config.yaml
n_kv_head: 5
head_dim: 64
bias: "qkv"
beta1: 0.95
schedule: "wsd"
decay_shape: "linear"
doc_mask: true
train_tokens: 428900000
dataset: "wikipedia_en"
MLP neurons of a small language model. Each row is named by its layer, matrix (up: input weights) and neuron, and shows model dimensions 64-191. Each number is 500 + 50 x the weight over its row's rms, rounded and kept within 0 to 999. Numbers have three digits each.
After each neuron's rows, "fires on" lists the tokens most often at its 100 highest values on Wikipedia text that the model never trained on.

L2.up138:530444478533513456458583507511570501441510466591365590453495624463473490550488532524472517514536526526571601491519528432441486412487409579496503425548472431488396479488483558486582680529556484530499474391436438529528494500442582438556523479459493469493424469411535578617397523528523423510437549512476544454478513362589578543534474458588472462469521462521573524543487496447478476490486
fires on: "s", "-", " of", "2", " ", " the"

L6.up1265:518514508617618527511534424470464511428500572553530397447506530570504473524459509624506499469427391569509493555494459570439573620530441470451637513498582450463476533582508544461510516543489441466437563480493484400463533494404455543533494501534501449512404471405522519474462537530474495480489445540554533495555435408320598442397523484463442500498483534562476540550540488516470483500522
fires on: "\n", ":", "s", " its", ",", "0"

L9.up1194:468506555470536506545516478477555501520493456476480561563496540601494488459487529590530429431557472539505380551509566515481416470579434458584401538478461618503453402475496473473455447493462596420444485469506516538573446549564544521517458509563568436478490489497520388453572513410473514528518442555488473477512454526426465429484536477419479602558512543474472526424463560429516370549429
fires on: " ", "\n", " (", " –", " S"

L7.up584:532431500564530533440447600414509507453543475374408456507512522388495503567496530456459451551531516506349429469440602457601516558545456401430431498465574554431555467496444520521478519514561507495401450505444558474506564446496490587496536502450540528453579483551463491560520553503525473495490559483435468539457529463534454537514552491527544361438496488599560485552491518513433422415465
fires on: "2", "1", "0", "8", "6"

L6.up931:498493403474559460514556483533537553457524492456567519559462471531512572519493524522591530454464516532559423545519481491496477420521508520548559462511434489440465527538523564528484493481600531488475453433484375507457593534487544498562609505589461481449435518596477553542479474559400488513546509612520437452482433509560593513554562456538535483423498476457542421535570458497480510439588
fires on: " "

L2.up576:457524485422472531498485508458456568552535443457548485565546532513502533406573444517432539545594546548515502504510510549500499515449455552489529473517535475435548459386590565516567577544523508568549391527555477482436446590488507523482548493543424512495439517539516477533528467355570600436561554505492513469533388427469496525406521444525489458577503445584528430535538431460432574494404
fires on: ".", " by", "5", "0", "th", " to"

L2.up301:467500516503435500517489446483424500545467557505484462535587558542433482490463513530468530519419482416539532470500545482391492457492506478497531427539599525532507578575525468504565447488506523449570461490539443412398478493436396511476553486532492518470543540542510474594535481513476561434517473515542541495539452410487464462541517471509555481497461477492547491572431460565512438555525
fires on: "th", "st", " by", "ing", "rd", "id"

L9.up416:604522566492427481551438539547465480426497509564547571586467499503560569426468509534445464508400455537615539513441491527519546493452576514456560505419517459455427497475443490447475433511481602472437488587474390479478459542561513571431534554534466507452516484394542494470484430516466557521529447394555458489512594536496487464447482582462464516429462525474537519484405458561465495527592
fires on: "s", "\n", " =", "==", " |", "em"

L7.up707:498515493519500483542493543438420413565519564415506495474552563538462534411498575497420495457433530567512579543496496563489468521473570470483488486423498498585543447521517510450520393453510568464479501602534594503484581535533467507492518466548473468489565562526514489521509442513473444480519409521552541410485501573399571457615428504435494446564540433440495561527500543582513511423492
fires on: " Na", " that", " N", " said", "N"

L6.up1031:423560533500558502488551509434465494431396502539491634494523491425510479537498516465480486421490561498532473480463464462496486530509447499503509497521515416523535429492487427437553506484485491472426452507383464461526557494504601451504544572548472445381501499507484574537505509543482617514532534457516550533434578484478449410536444450511479553584555558544462565579551603504492559461429
fires on: "-", " (", ",", "o", "s"

L7.up863:439555586526476486426387423521521411514399534415498445538513498467553498509524498359571577478500479434541542479420526501447552523528536447429588550549539522575515461447497461419450468549488519469475449468453412468487521600542481470506569500548560507405518467567530510507444441587449511570507431467514495512504567468394521557517471503489472441525434435493466526460463445515479468492574
fires on: ".", "-", "\n"

L10.up620:509522569426506489548488474465527428567578508412524461590362466501528508552514536514522604443491454508466447573463539453429500509486410527438430562517525513467591518460554526595575474412561551572528453473548572510417555548488544583509536467494515496631518486462562414463558463528382455444489607586423541478537477533456492454522473430648500555497468474486468530458541531472579550559534
fires on: ",", " became", " was", " as", " is", " K"

L2.up258:542502477451552494553555459512518492490510439446424554488523382491587494588475484558562411509515425512452485562470516568499510537528502545525451465465475493480475533605533462563563549520535486471544447442517425423406434527501578411505493578470601444516387562480457440483456532556431466495514480501434642530394497560540566546433583496503563602567453486584463528523441471585536484503478
fires on: "\n", "|"

L10.up1189:470561464602474476557534384514553547421482538467546473432463508471399509468416439598505469470447530448535581507536522507556447522450468469526524441500461496436473480525507397481412538516536427385527447561440450479484514514542519521525566451399532431456513556472478509519540531524440501439407526449456494514543508464521515443462518531465546517485605353517435478352500554515412415513476
fires on: ",", " (", ".", "—"

L11.up993:542456552463509484521482501463484570451547424542480507488490517396517487492502539537599450518488503476451554465440612593392467419667422479489459590603443549527456562501500488540534528523496538448392505443468446435427530557467515536565494483481535496521521577479525534513539551502586462507510567469479494497585492491531482511633423496530471592533614477513509484557564473449571474475433
fires on: " ", " A", "0"

L2.up1115:526455417471514560513600517500543469572523562530516584536490465538495578519532447489563427516542562524499580489456483570506419401505394562388487469472520494531491548554490521492482511411420521613479467488496426543485565519497491531482505635547610526552477545508498500525482505506463499490513425445482468532497436474436464475470536489543490484415410542451501543559476482453480469453443
fires on: " ", ")", ":"

L6.up761:453516497586494608585504422485444537458470549518538578517429412445519568409446512472467474506429551544505553513439568502531603509429441537580546525476355524488525478464497444572478568501478516485492499534486393564474386530446452431523460548472487418573484603589483468467463510486471557500436527491595544522522479453536537509486521488532514497524540508540465523467528536513498478485473
fires on: ".", ".\"", "\"."

L10.up573:483554404414529561552394467522533576478522469484562451559532465532471454549431457540475469527433493442428499491405591482503508538460470482435552518460556388511496464567488512494472385506476520498396507478454474502452548544487530424512500444460411440475484463503487490535432561514543508562500614506483554432501527552497413504550464446508623534487510426461462525539576517586532488574549
fires on: " (", "-", " \"", " ", "'", "B"

L9.up563:494569442565581509526493511480480534536538496446497546411492412488459557551476545502488394483436582520500598532573487506578485412504454516421461524522437497469572462519531464498541454451459404514488556606490530577602413475531512501418549470531548495532496476548510481465425611530544531489521469466475456553473503463518556448523600418497494475573596509504450579558448522461535512443625
fires on: "-", "d", "0", "nd", "th", " "

L2.up1257:463510408526441528524438553509503551445434569458384504490487534384487537525529492489463498487504516464500548502448635569511487470395473558461447565488534557563470491502538489516461478557460544436532610497581457457441522470428421471414542492486518476520402504485428462483527425511500498449461529468469518486595495502504504444428461526479628528473496518498598466648498492449432468542545
fires on: "d", "st", "y", "em", "ec", "th"

L2.up175:478434463561466555486469488448496469462550507468519514544553586522460591485486486547584501528499593510548516548561533416440524470486491441438571556464512493477494418462467458505528507405525566484524514498417493497588401484459539552483531527481476506474576573559536362579470415464484497554518428462534539464489574527528494450387526570470512553475582371445541482532506428603512514500403
fires on: "0", "th", "1", "'", " |"

L10.up1099:496470469521511544599482600507486481495484452467608506484539467425445480504572519463445522432540385357436564506558496497424429491590474533500552434509474526413475534465458504472525453472578521565497498465476499487445467491510514523528493391504479539470447484582515503468480504568605462503437456540487548537467492438527406536480559448417490549499551492449584540443601523494448582439530
fires on: " ", "9", "2", "0", "1", "8"

L11.up458:587506527440487489478398432534481560443553465488525492445465477531519496550522484500486563449508437471617510546480479518552574577475517549524481542467493493542594481456480489584452456593546532525542550483516424479470552541638577450521514540526472504467551541512537459532492428433505409563506554461539537491494514449476497406454473510458467464550484431595492553413469440514485414513615
fires on: "\n", " non", "-"

L9.up617:541487550463577425540570509519494470516575485508529512477463559588397580533510433575541406465504471519454469324499473464445462491524474529475475545451524469445462593461543466575531494568467430538572478488528520446519466445474546519430480483407535545507518480436435392467444618576514501587506485479477451559473494529482475456540512485497372545515445575443517491439549565494480476465548
fires on: "9", " ", "1", "8", "0", "–"

L10.up74:505517508519431549470538533471426551474469438514509491570464472455518458535570461497509564434465447588564450537584515457587493442442540463455520498438402518545587390424535417554456436453543442475486519439372544499474514424527507493531580506503405488389498532473454513525475478545458510508505542509465483562522484525563475456508568413535487476653464469517443473505468533546510540580449
fires on: ".", ",", "==", "-", " \"", "3"

L2.up405:545514592566370386420524476540480475527426476548477552556377502527501445477477461478523486500455514466523464482429570470508542483392480572478490551428461558517493498540551523361572556505477543551517537600521487553586480493486523570485503506559555423455561503540530485537494460451585591558544524490449544491505471488500431480527544455551438504513502520504479578498499458486406561548468
fires on: " as", "\n", "ed", "9", "aged", " |"

L9.up549:573473522516455479508550573509409502500511520531522533477476572456449548515595458490486617401512554495433485491408597513442508481453454525447538421462485496453483398517571423509446557511567509474446437499474438547468503528564500438559448460504498493491515448423473467521575579514463569472517493532453533485592403429507617486456596386553416559563455475480535593493524548503501525555589
fires on: " K", " W", "K", "S", ","

L2.up137:512539423530550496479489517487464602542579454520611494564495478492531438568539482577519440574437424508528513620464523515528511560464516483520388475451414459457436535463549408597502429552505504511500454533509510546482477528482515448517626514435488512534499556521446454534497480497425357473475568540445499509520466458493480615471517505518325502506431454529474604413483467456446553522542
fires on: "\n", "."

L7.up942:455496420398525474469549517524454469472569462528500481523491489553529542443415496473447532564521544571535461544568465465588552452527487542427565517488546483521457477514448583504525559423440457450506442497408491468488549455550637511509489515447455532392533538513499496511517452480430651450515447449491493508429555505576497505539545562511478439603466526468615520522530499397596519518528
fires on: " |", ";", "1", "2"

L6.up674:537484533555496487486594432650491442582494469519555513503441543542404508567591430420468562413493499441427518493586483536472468562470569466477498574433512523521526508417428524468411513361578469525501444464451401494559536537478553471506502403437487524544556508546457569473526538471399539565499536500534548490487411537474464567548472518593455571560552505470533484543576490454431447549464
fires on: "'", " |", " Air", "%"

L2.up860:483526486536511473551479487467527442475466353471438541574573485439479497528594548517554439465488463500485426469485532541501485436524503479499437522447463551550573530496478486529563412545593533446491547431520560572440452387563501466421486466509574516617468574503479512469509460482422589525514474506431548430440442590630505486442538503578402518520507501529572529554476478641465438504518
fires on: "-", "|"

L2.up3:475499503515586436507420444424448542505502462505495604468415491520338486496413452536572477423546548481440501395504523570513479496483508520529475395626518487441419450475500569507531492405469453555517457538456490463549518567443597420513500565518516478373531489551525477586523548654477498525529505480548521592512468523536505493491472481550461410587608434501528465523471454446522488536541
fires on: " to", " of", "ing", " with", " as", " from"

L6.up414:555473505488524397417470446514489547534570488533459471426501481597476526462425480506483491448545550556516591537449569461514575432457463445481655544499539547453491495503524620470609534539482396616459492455496545484494500489512525444499474506525501494533472410382480546509463443498489387431462436586510556389470466538526478586481486549510508515428420469466578503467500450379505422427533
fires on: " of", " |", " at", " in", " with", " the"

L2.up670:577504508497570560485572505553458450563535548517592450548545484572460444498554502473496527508560533487505585415562605429513458463462463596599582527512461544485453450576548474532625552489491545487467434489564514444478515492452457466490459512538557566457433543385524520466519496471532507466421482568478520487493489448478477416466492562556491502484469489480602570502472587358513513507603
fires on: " |", " of", " ", "s", " in"

L7.up343:545501519489533566527513578500461505470638592460505471497414513516502501404445534451481498564538394546474512505493576471527443513472584529522488533529567601418447608523496397410535458540518459498445404532423556467552543495536433569427512542527577405483482534588442482469470513550453508510510421500506423538591526495504493433567542526483497461553552478528510524494421467469467524517531
fires on: " were", ",", " and", " are", " of", " all"

L10.up1060:549489509427484538441563580499403490492471474541451438431422499538475548510499493565552529481470485520554376418436535497530372527493483566486582557530510585563525501496461568459422533451429581484528516464494542454585496442503588442590401519518482519513483483459442496508479481524443620447507443578580516412398475542476463461467403534433508482582548451596482569503607553474538465587527
fires on: " |", " ", "@", ";", "|"

L11.up747:508502548524562468495497550552490560545509463415517470622433504467505599514513593506513504549424454450566503486524545530478524461424506530517512475455482505469642485531592499479448406397519473553452459332549449539476478560533501517541546432565515564542526486531541508637473514525463477486435518581591530462583490474475466405487555397447432528507541523548451528577470485483590506461459
fires on: " ", "-", " \""

L10.up31:530608539607437478613441522534559469496542417455547488528518427467409515493557548458549460457421601515518494468483464579497501442535429498569429520520513519466552592487569470448503386454634536467487447561494421438464466431509414525470483433407581512397430489553453586434446478527548500524498605516450556388425426445567446474500515484499517499520474551469590507480576479454490529413501
fires on: "1", " ", "9", "8", "2", "0"

L10.up183:508501491475481444503417495609541528596519466483552515558498512520535531538507535451461448454404454425548531500414495444511458501473510512455447552544521476438444493479425496490594401605441506427483516486507559489536523573520478508440478535394506357495480491459516567442579466479446490587493520508573517537427526527603556473514497502494548468472445476522573553544453482521477578510542
fires on: "\n", "==", " =="

L2.up307:482534457527488475475440442467443434485556432440544558513412444428474498503453454485541535487506522458499564503470462479501612386574518500556575556498489538424506465481472534571506604430516434484454634544478428482530439481540515441570528572510546406531461523524516569540480486455556496450481478481562522543506486567452426462556418449550506501527423384506519528517437480569601475443530
fires on: " |", " (", "."

L11.up961:536472491520450542547441489551525415497510480442574528500508410572522553575607509461409469478436459479473514451470509396486443524445470512507634437500576568474473404467469430402521417438541544555477380456491474497445540533581401564454467416519445541502421544505521467482610536526450507541442499532490623477594563397382590430443529477586535539490435541526569487515610548552505421599506
fires on: " W", " R", "w", "S", "W"

L9.up886:505562531501552532533477501413523390487493556409571552536478541406531567432501508493485521395481541371480598482443587537477576513507496547450508527517530541514595492526502490546466475392464593504517425440493479521467414483514516527573488505494488447396529560574488499497496508416491417537417443490532550477512445523442417517551579534486506576467472510451514562468653522483504577447471
fires on: "2", "1"

L7.up1173:536527530455595486460502499498493463451494406423488567521552472454444485509444453492480465528538504580482587608505544503481476411497535477558480496482531435466539455586513545559443505468493477501493433490448594463507453459492499563472421450546433438498523549607485439587514525506475519551441563573406477444454532439559480401454503559513514421495499542556609511470475554468464512533549
fires on: "1", "0", "2", "3", "8", "4"

L7.up518:502520588472472531537513511484570484559508519442450480616507570480485462635410505419521478427504544583393477556541429531553530406481569514501514410477534523545434426513590525506414480387482485463538534529495515413484472555477548481542547519452487479465577548414592469510492497506509522467503472407558629570541437476454596542418525450467407481453423422423470503619528517532448486449485
fires on: " is", "3", " has", "2", " have"

L9.up688:476464534484551516488493585444404505510541379495523516481475506455580466578581545476546518488423424423450516464492472488537568508525515416483470563540535583642502551466532516412447496422507446525502398502442496492430491579528550470579535451449462478485546477548530522423534532505429475513438468560493410493487454490442523517557458486512424511629499509600460521519472547493400479469410
fires on: "'", " of", "’", "wa"

L7.up991:490589547546489486470472494459425586342534496465508450542544482387465540532433511519441505538473487409402405544473561458446492412451544471432528445433541429503551535464477476527487500617487470518408535439521503443568552519528524581466554483444537520489442537538530407525528502435535469556503517433503504545513533518466425536395467515535530472449485492501508577457448504568435490503606
fires on: "0", "'", " is"

L6.up898:437484576490494586557576408468557443480485404540520482443473474424576530572424475467465439527481473547447573531434529543459502448484470537559545484429506451500540463416554461515511417463486466510562468421559456506444436437435467447566542580466443498480556562491547516625575549479501525466401438531507587570470482528502472480505517572491557504468604551468510527541499466547409497539488
fires on: "."

L9.up805:435562581489464570564522554479421470544502474430520536463474507543588524474507592556421495449486438518517513511494491488522494504438477506448498464406552540493487473545523495528511429452466474479515395430479480528532561534494439573524513493450528575399476482489505468529547520510481480530514469517582604471559496434479624478516571529434469497503542463424525644532535492500581568469552
fires on: " N", " For", "N", "For", "lam"

L11.up610:415537500420609503489588479513468489533508413492411549442487507582524447534557437462529537516538463503492471501507514496496527545479468501524541593511541442469578466440481584460406388514502537479575564477526503535568558482515453466531526553525468613464496377518555535476655481533467509524563573537554520533478475406445580537517550466440502511496535564549470548540427444423528453470475
fires on: "th", " first", " First", " early", " Second", " second"

L10.up1050:557513495444546527453442481423585473443584422590509504507541474591451520536550471439569478471436516464344583506542486511497549444521539455498519547531549640414484503455483454454447458508434354588443527511522483526466440484461368494430518469473542431440470465581433482501464536426511557527495524524520568554496483532530399518491512520509421566506464328466560501533592504450483471479546
fires on: " for", " with", "For", " of", " in", " In"

L7.up702:487593505492483510627473550480485605528446482467477459511574386595452497556529534475523408589520467472439533597565535444471460489544475469526538527478508518576547593547482523559483552486534517518519512464464566542542512566501537486492532484550541423518446550598434458496508545523577581479554535547515426485401527398510450512442493503507465544480537452592517580575539528454478551370614
fires on: "9", " ", "8", "0", "2", "."

L9.up256:562496510459453567506559508511379521424625504561465537499449537530492459589584467420502514496357500461485520457552521503554475468436495418485482461563505422497585533393439573385544443465519466530634507502435496438522561618487572477525645504478475440493552503550472556461435543519472521507459549553436506518509421484501500517604489442452523528468437570524413386528607516562495439546516
fires on: "'"

L9.up84:490570464572464508568506510512517519514441424503513587525548458519443551529498581473480452491467514387480400500584560516515479517474491500495456537525445472512511547504485516532524519522586551429451463561496551473432439528586469445456634400447450500540389561527488581503481440511536509613520518557517549482538531569484493549486544494430490465445508534558487497446552530362472544470494
fires on: "9", "1", "0", "8", " ", "5"

L2.up637:483471388588550475491498485598522481524547545432429447549598401430494483471455490522489462434414508453445480494521461439552488399451475486555489527498613522562436485541557526459366524506536488494541519509422511498447581500441569529554518555616520482513471367492482505547481540488487446507437473430496472482554514580563467521458595470521504411559465493474446496475420491477590488460572
fires on: " |", " one", "ing", " of", " after", " "

L2.up68:441556476553441490546585521508515456422346453476478509577513500446475469474499506585581498570444542479605522531510660497596436513486429461547489565519413416535549537571452491546509531656527494453544443538497435517495521485493543459451493468571454464467433560483470587562558509554488439456402442507487532504475532488543520503450445437575397580498531554542548520503501439550441481514494
fires on: ":", "|", " |"

L11.up1155:525618470558462467573541513491611514480518454402526487489515486592482456403439543523472480488450489547435488493578507555465461501630463489574560490544531498518463531454535489500542453540585539460532427505495442482470490388561472433538491403418391453480482452437475600511413506457573524534472528518505476497532453430464452541416558469488484481474571515480563506481541459541529515513474
fires on: "0", " ", "1", "2", "–", "8"

L6.up885:584468531511542530537482521411450462508516429511487491428400470472529470492437503668459577520497509562430533543483426500536447497493437482470562571507568562398484588448513416583494542501515478482449477483453508476495527456516412522505544513553517449466495436441499476402445547493500480595579475374504585446485501484439533435496536515541567501550521532535450475541451472468555461380539
fires on: " and", ",", " or", ":"

L9.up692:412577436562512561454666458451545459518578514535446492582493481536473498591426450497514567440430484460490523554449623521452548457526496490497508486471494472484575411461420546477515547506514441570433418508397452524455531522431629588546524488449518415472443508402535443487469428544561574493535486577490551492435415433478441428521521574584528441422526425451569490485519510472516511476499
fires on: " of", " Two", " two"

L2.up873:407513572498554615469520549391446540467570567463424438541515556532483511557532493512401409451483560544489490518435511461412505416571413487518495445551519602504570410477429485431457510497454512520472493463489500509558475556438473486461504559484509488462506527599501472513531522567543606460473484489612448580528419503490450532441543541402523586508521507559549379511493565482483491524546
fires on: " |", "\n", "===", " ", "v"

L11.up368:542401525473515483463525469556396446485547494551493511540584429488497492548416530524499488513475558483540486525569561500455494460518517509521556478465517494428472568563549434492568493497533483413522484528492481447654534526522464563495544447502537530529496551548518403606531560507460487519505440477501431535566552518477513439456483526492467540499443448458488487526562533498542475460487
fires on: "0", " "

L2.up1068:483501634517483457492502514444413579434504461518553476451522496537494433448467495532536624420509442484540454514497550513490490569470550515502412479450522455499561513525529442392364445572489468500557551369467534517438503546455465574511510487471491543535547469423474512509518504370555423541557538497508506553449519492521509562451454530498476463470488434578484540529568492474460564579525
fires on: "|", "\n", "|---|", "-", " |"

L7.up2:470559501469575487491388519463501527507447428432496500469518599504407479621576527467531451462482581506462513561455455565579433445519462569455481496525565508598475569465478494501472490488485488526441563569478571525517520457429516421589579494510436538631515470480519555554492470491450465414469494568473391473548433556562444460510604440498577533510444497524470532601505442512511535477436
fires on: "0", "4", "1", "5", "3", "a"

L2.up1069:564510532512432489457509486533503535509441488416489453508399517466533543478420474492573443452478528543569480615498507407530498504535437507479451575436493520487482548521447548426429473505428523511511528536451524525507492425488561475489437489541428465505553563530470577487523478508387580542501443502546489558507495634502493545515475541487429456588474484501545529587490478523579460530523
fires on: " ", " |", "3", ";", "5"

L11.up219:501427492510519520578478517614407471443556435490417609552497447470499499486493491550457515455562513532517611485474526525472564504510549518381460504473545398558482532545524457388625546524573490505416473490507453486586449447456546546487478514404498518505468592461532404549516518469519504473434604442549461496519502437560509518475382486554444560520568482436535559501558511496514457393427
fires on: "0", " (", " ", "^{"

L7.up716:471495537494458568481433440479444457587570562531518523550454452510534554449523580443527492419476377477522452533465574455527544546458505492411539568434434473505517506516511431452494443510471521558496445523509526471524560444489570602504515523484560528554548636469556451471583444441433520480615500427438490530546477530452465487555512490559463545446599420521534513462568494465546534475426
fires on: ",", " (", " and", " was", "),", " appointed"

L6.up390:446474525556544482515515580569520476514586442557533511518483434522460567547480441455473507441561532398428459456562474528459458419644501537579475421490477452515447554489475557427575455527522506485471443492446491471527494419494492577400513421470503538488460478489427500472519476614441480430490554512435386473452448457446524608457524510492498561451447442474549538511589579508498458491573
fires on: "9", "0", "1", " ", "5", "8"

L6.up787:473441508535540565531441430554460555470500453540490516638519448540489563509436526511610453443423453493500530559476550516429488513541488530564481462447558474544471514455509508524448421412501454476518502564338496484570546582491523529469477444539493385458421479526512439525471505499495567476542537543498536447494478476585400480533555496519474474521533429460548444516540405407530479467472
fires on: " a", " with", " two", " of", " by"

L2.up122:590549471562469472560532431520438450438502574473438510509559464557542564551438525487461518524503465438500515451488479479459465500402465482496479475478522437512508497449527550525598531453621473485483474469581464478518541513471478516384526562453397588520457569433515593495530518439508474460498523521414443493545477446472502452484451436577522500541501458418506512511604476617448452552481
fires on: ".", "0", "5", "9", "in", " "

L10.up725:515421514554428467640481481461531608509575509522521520515506480425402534507522541427465477471483491418482404552487547466435393462546414464512504408434529340526528541457573531593521587541503450495427486524552439493458471458558471514416558448450483473583519498544466564560543472516568594584547530542438456434466481471433508464480521548386439494428534497540511540459569488502511526497534
fires on: "9", "1", " ", "8", "0"

L11.up529:482502496451421462468513503484488581467609548543586515501478596526487570507544487561532571459468554502530503352520542527501554508452499387480479465468513530495490495381453537475536532492560540436531488470485533498413507512377557477507565537478473586591447496530462432483421529553558594494454501520436502558418416529501591507494489485446566562435463502537418433497501595463450423513567
fires on: "'", " Bo", " My", "or", " who", "we"

L7.up873:450501437487504524565496529529571514554603515457481482546478443534446496439433493526426467548482489481464402512452472494503462463500465505493582619532484478470533555543587500419448494418457485602445465505526415510475548553509590490575464453613581492420535572533472451610557591534445474590491522476491434480474465497475497503475503462525606545502489532464466508567520534498535470428504
fires on: " ", "–"

L6.up1147:503483531454433479442522546542471471495426497398436572511418510518479532514472482475508500504544495558452437509419457478578532486495421376497473564427481528494619524510503456485450543591464489475429547511408474464526560536536426467508496523614479518525467488489569530410483511567477583504481474496540544391559474500412545580575515506466504551461508531567549484432489545469541462470512
fires on: ":", " |", " of", " or", "s"

L2.up1205:479525478508536489443569511476520434434461493282534608491616502452489556501497575476477546580479480589482541443536498532472565490435480541481560569501512369464575465468491445547437486477498505501444486487448465464560430475465515478519552483477422504467500446612405425501525422499544514504489504478471507602516566454540443490550456549522569520502552431490592552479478434560530533445582
fires on: "0", "1", "5", "9", "3", "2"

L7.up374:569422568507466489473390527561504535403523509433456523510549486528509624456493492514550564468540474471440530557461524490488450475449472531381539564505365488577436541585524562522538475501540569556517493476551582500509527520453475576534419539609522493507530576483486575502433438497501508489561548540557495478501478480518483420517461469562464513541562407507529509472515480490573430531431
fires on: ",", " Ma", "),", " (", " O"

L10.up16:554454569493437496534580449563456446459551448463518557557410439501476496574472551448521543497493550497598447528583540514503558412457509411450504501421586577512521536497494491488641523475560526488494490589458484457424445531539540478582537433396599486508514527606517454434448463474455436410550589574543462531547419492544536416535470589566522633565533428476449539575523497463512535465443
fires on: "0", " "

L6.up58:549524484428521476460522466505517391538436475446543480483457550401563457487580497435510551479506586551486488536569431492550417576422427540513523489480578547569513557383524471543493625378459529535546476478501497493489461529428541602542506543501467559498509527523541532542558490509528523529376517572424587448561405455546577570480564409553490490568555529602523538517519538438517493496473
fires on: "0", " the", "9", "th", "n"

L6.up171:452527568508576541429439491539507541490477553510465459526482506556486474518477584534441462513521561541414515399429457440459476513468537618517544538408520576623482517467498422493403530527549527523466484525539489499467514475518449472478591554497441620538490447556500563508518471510578506458526508517491484458577438515466484566416571479541541533611476550495480506508487516475428459505471
fires on: "0", "5", "4", "9", "3", "2"

L2.up1253:563484529450431433516577471529546454540452430446531519554504390500532435520459504500437430527517555433513595517398564566462552486488475547503471596431517548535420535479523435526469528509497440523524511525524412493523515571497487540509635530528470453572489517548538573557604490581495535529437520579530526551474600526432513462429507532609498494541464474461414487510520431492479540489517
fires on: "-", " |", ":", "9", "7"

L9.up843:433545528431444576576578538468475487549592521494468518555539482436513451494471489407443429460541630462469465536441515480492421497503552609525467454536493504543488486495557463559420476499469500437421559498545442541423372500378595509520542481456502571555613580475510499532522556526580475640508462499530462540489502584524486610523550456522516594512498457497503466552572534515569516466551
fires on: " ", "2", "5", "4", "3", " —"

L2.up240:473621503494469502517521489537483394480536539568527521462475437492514550535533541476519549545429488389500639464445521499486471448507416550508576464469348519625572479541612500472466580548445415420460485469491481594511476506401456568530558526516530506487404479541539534488539513515464557489438489502492627433419508526523548427411534549540550456488537553411552520503595555535514531444577
fires on: "ian", ".", " American", "ing", " European", " African"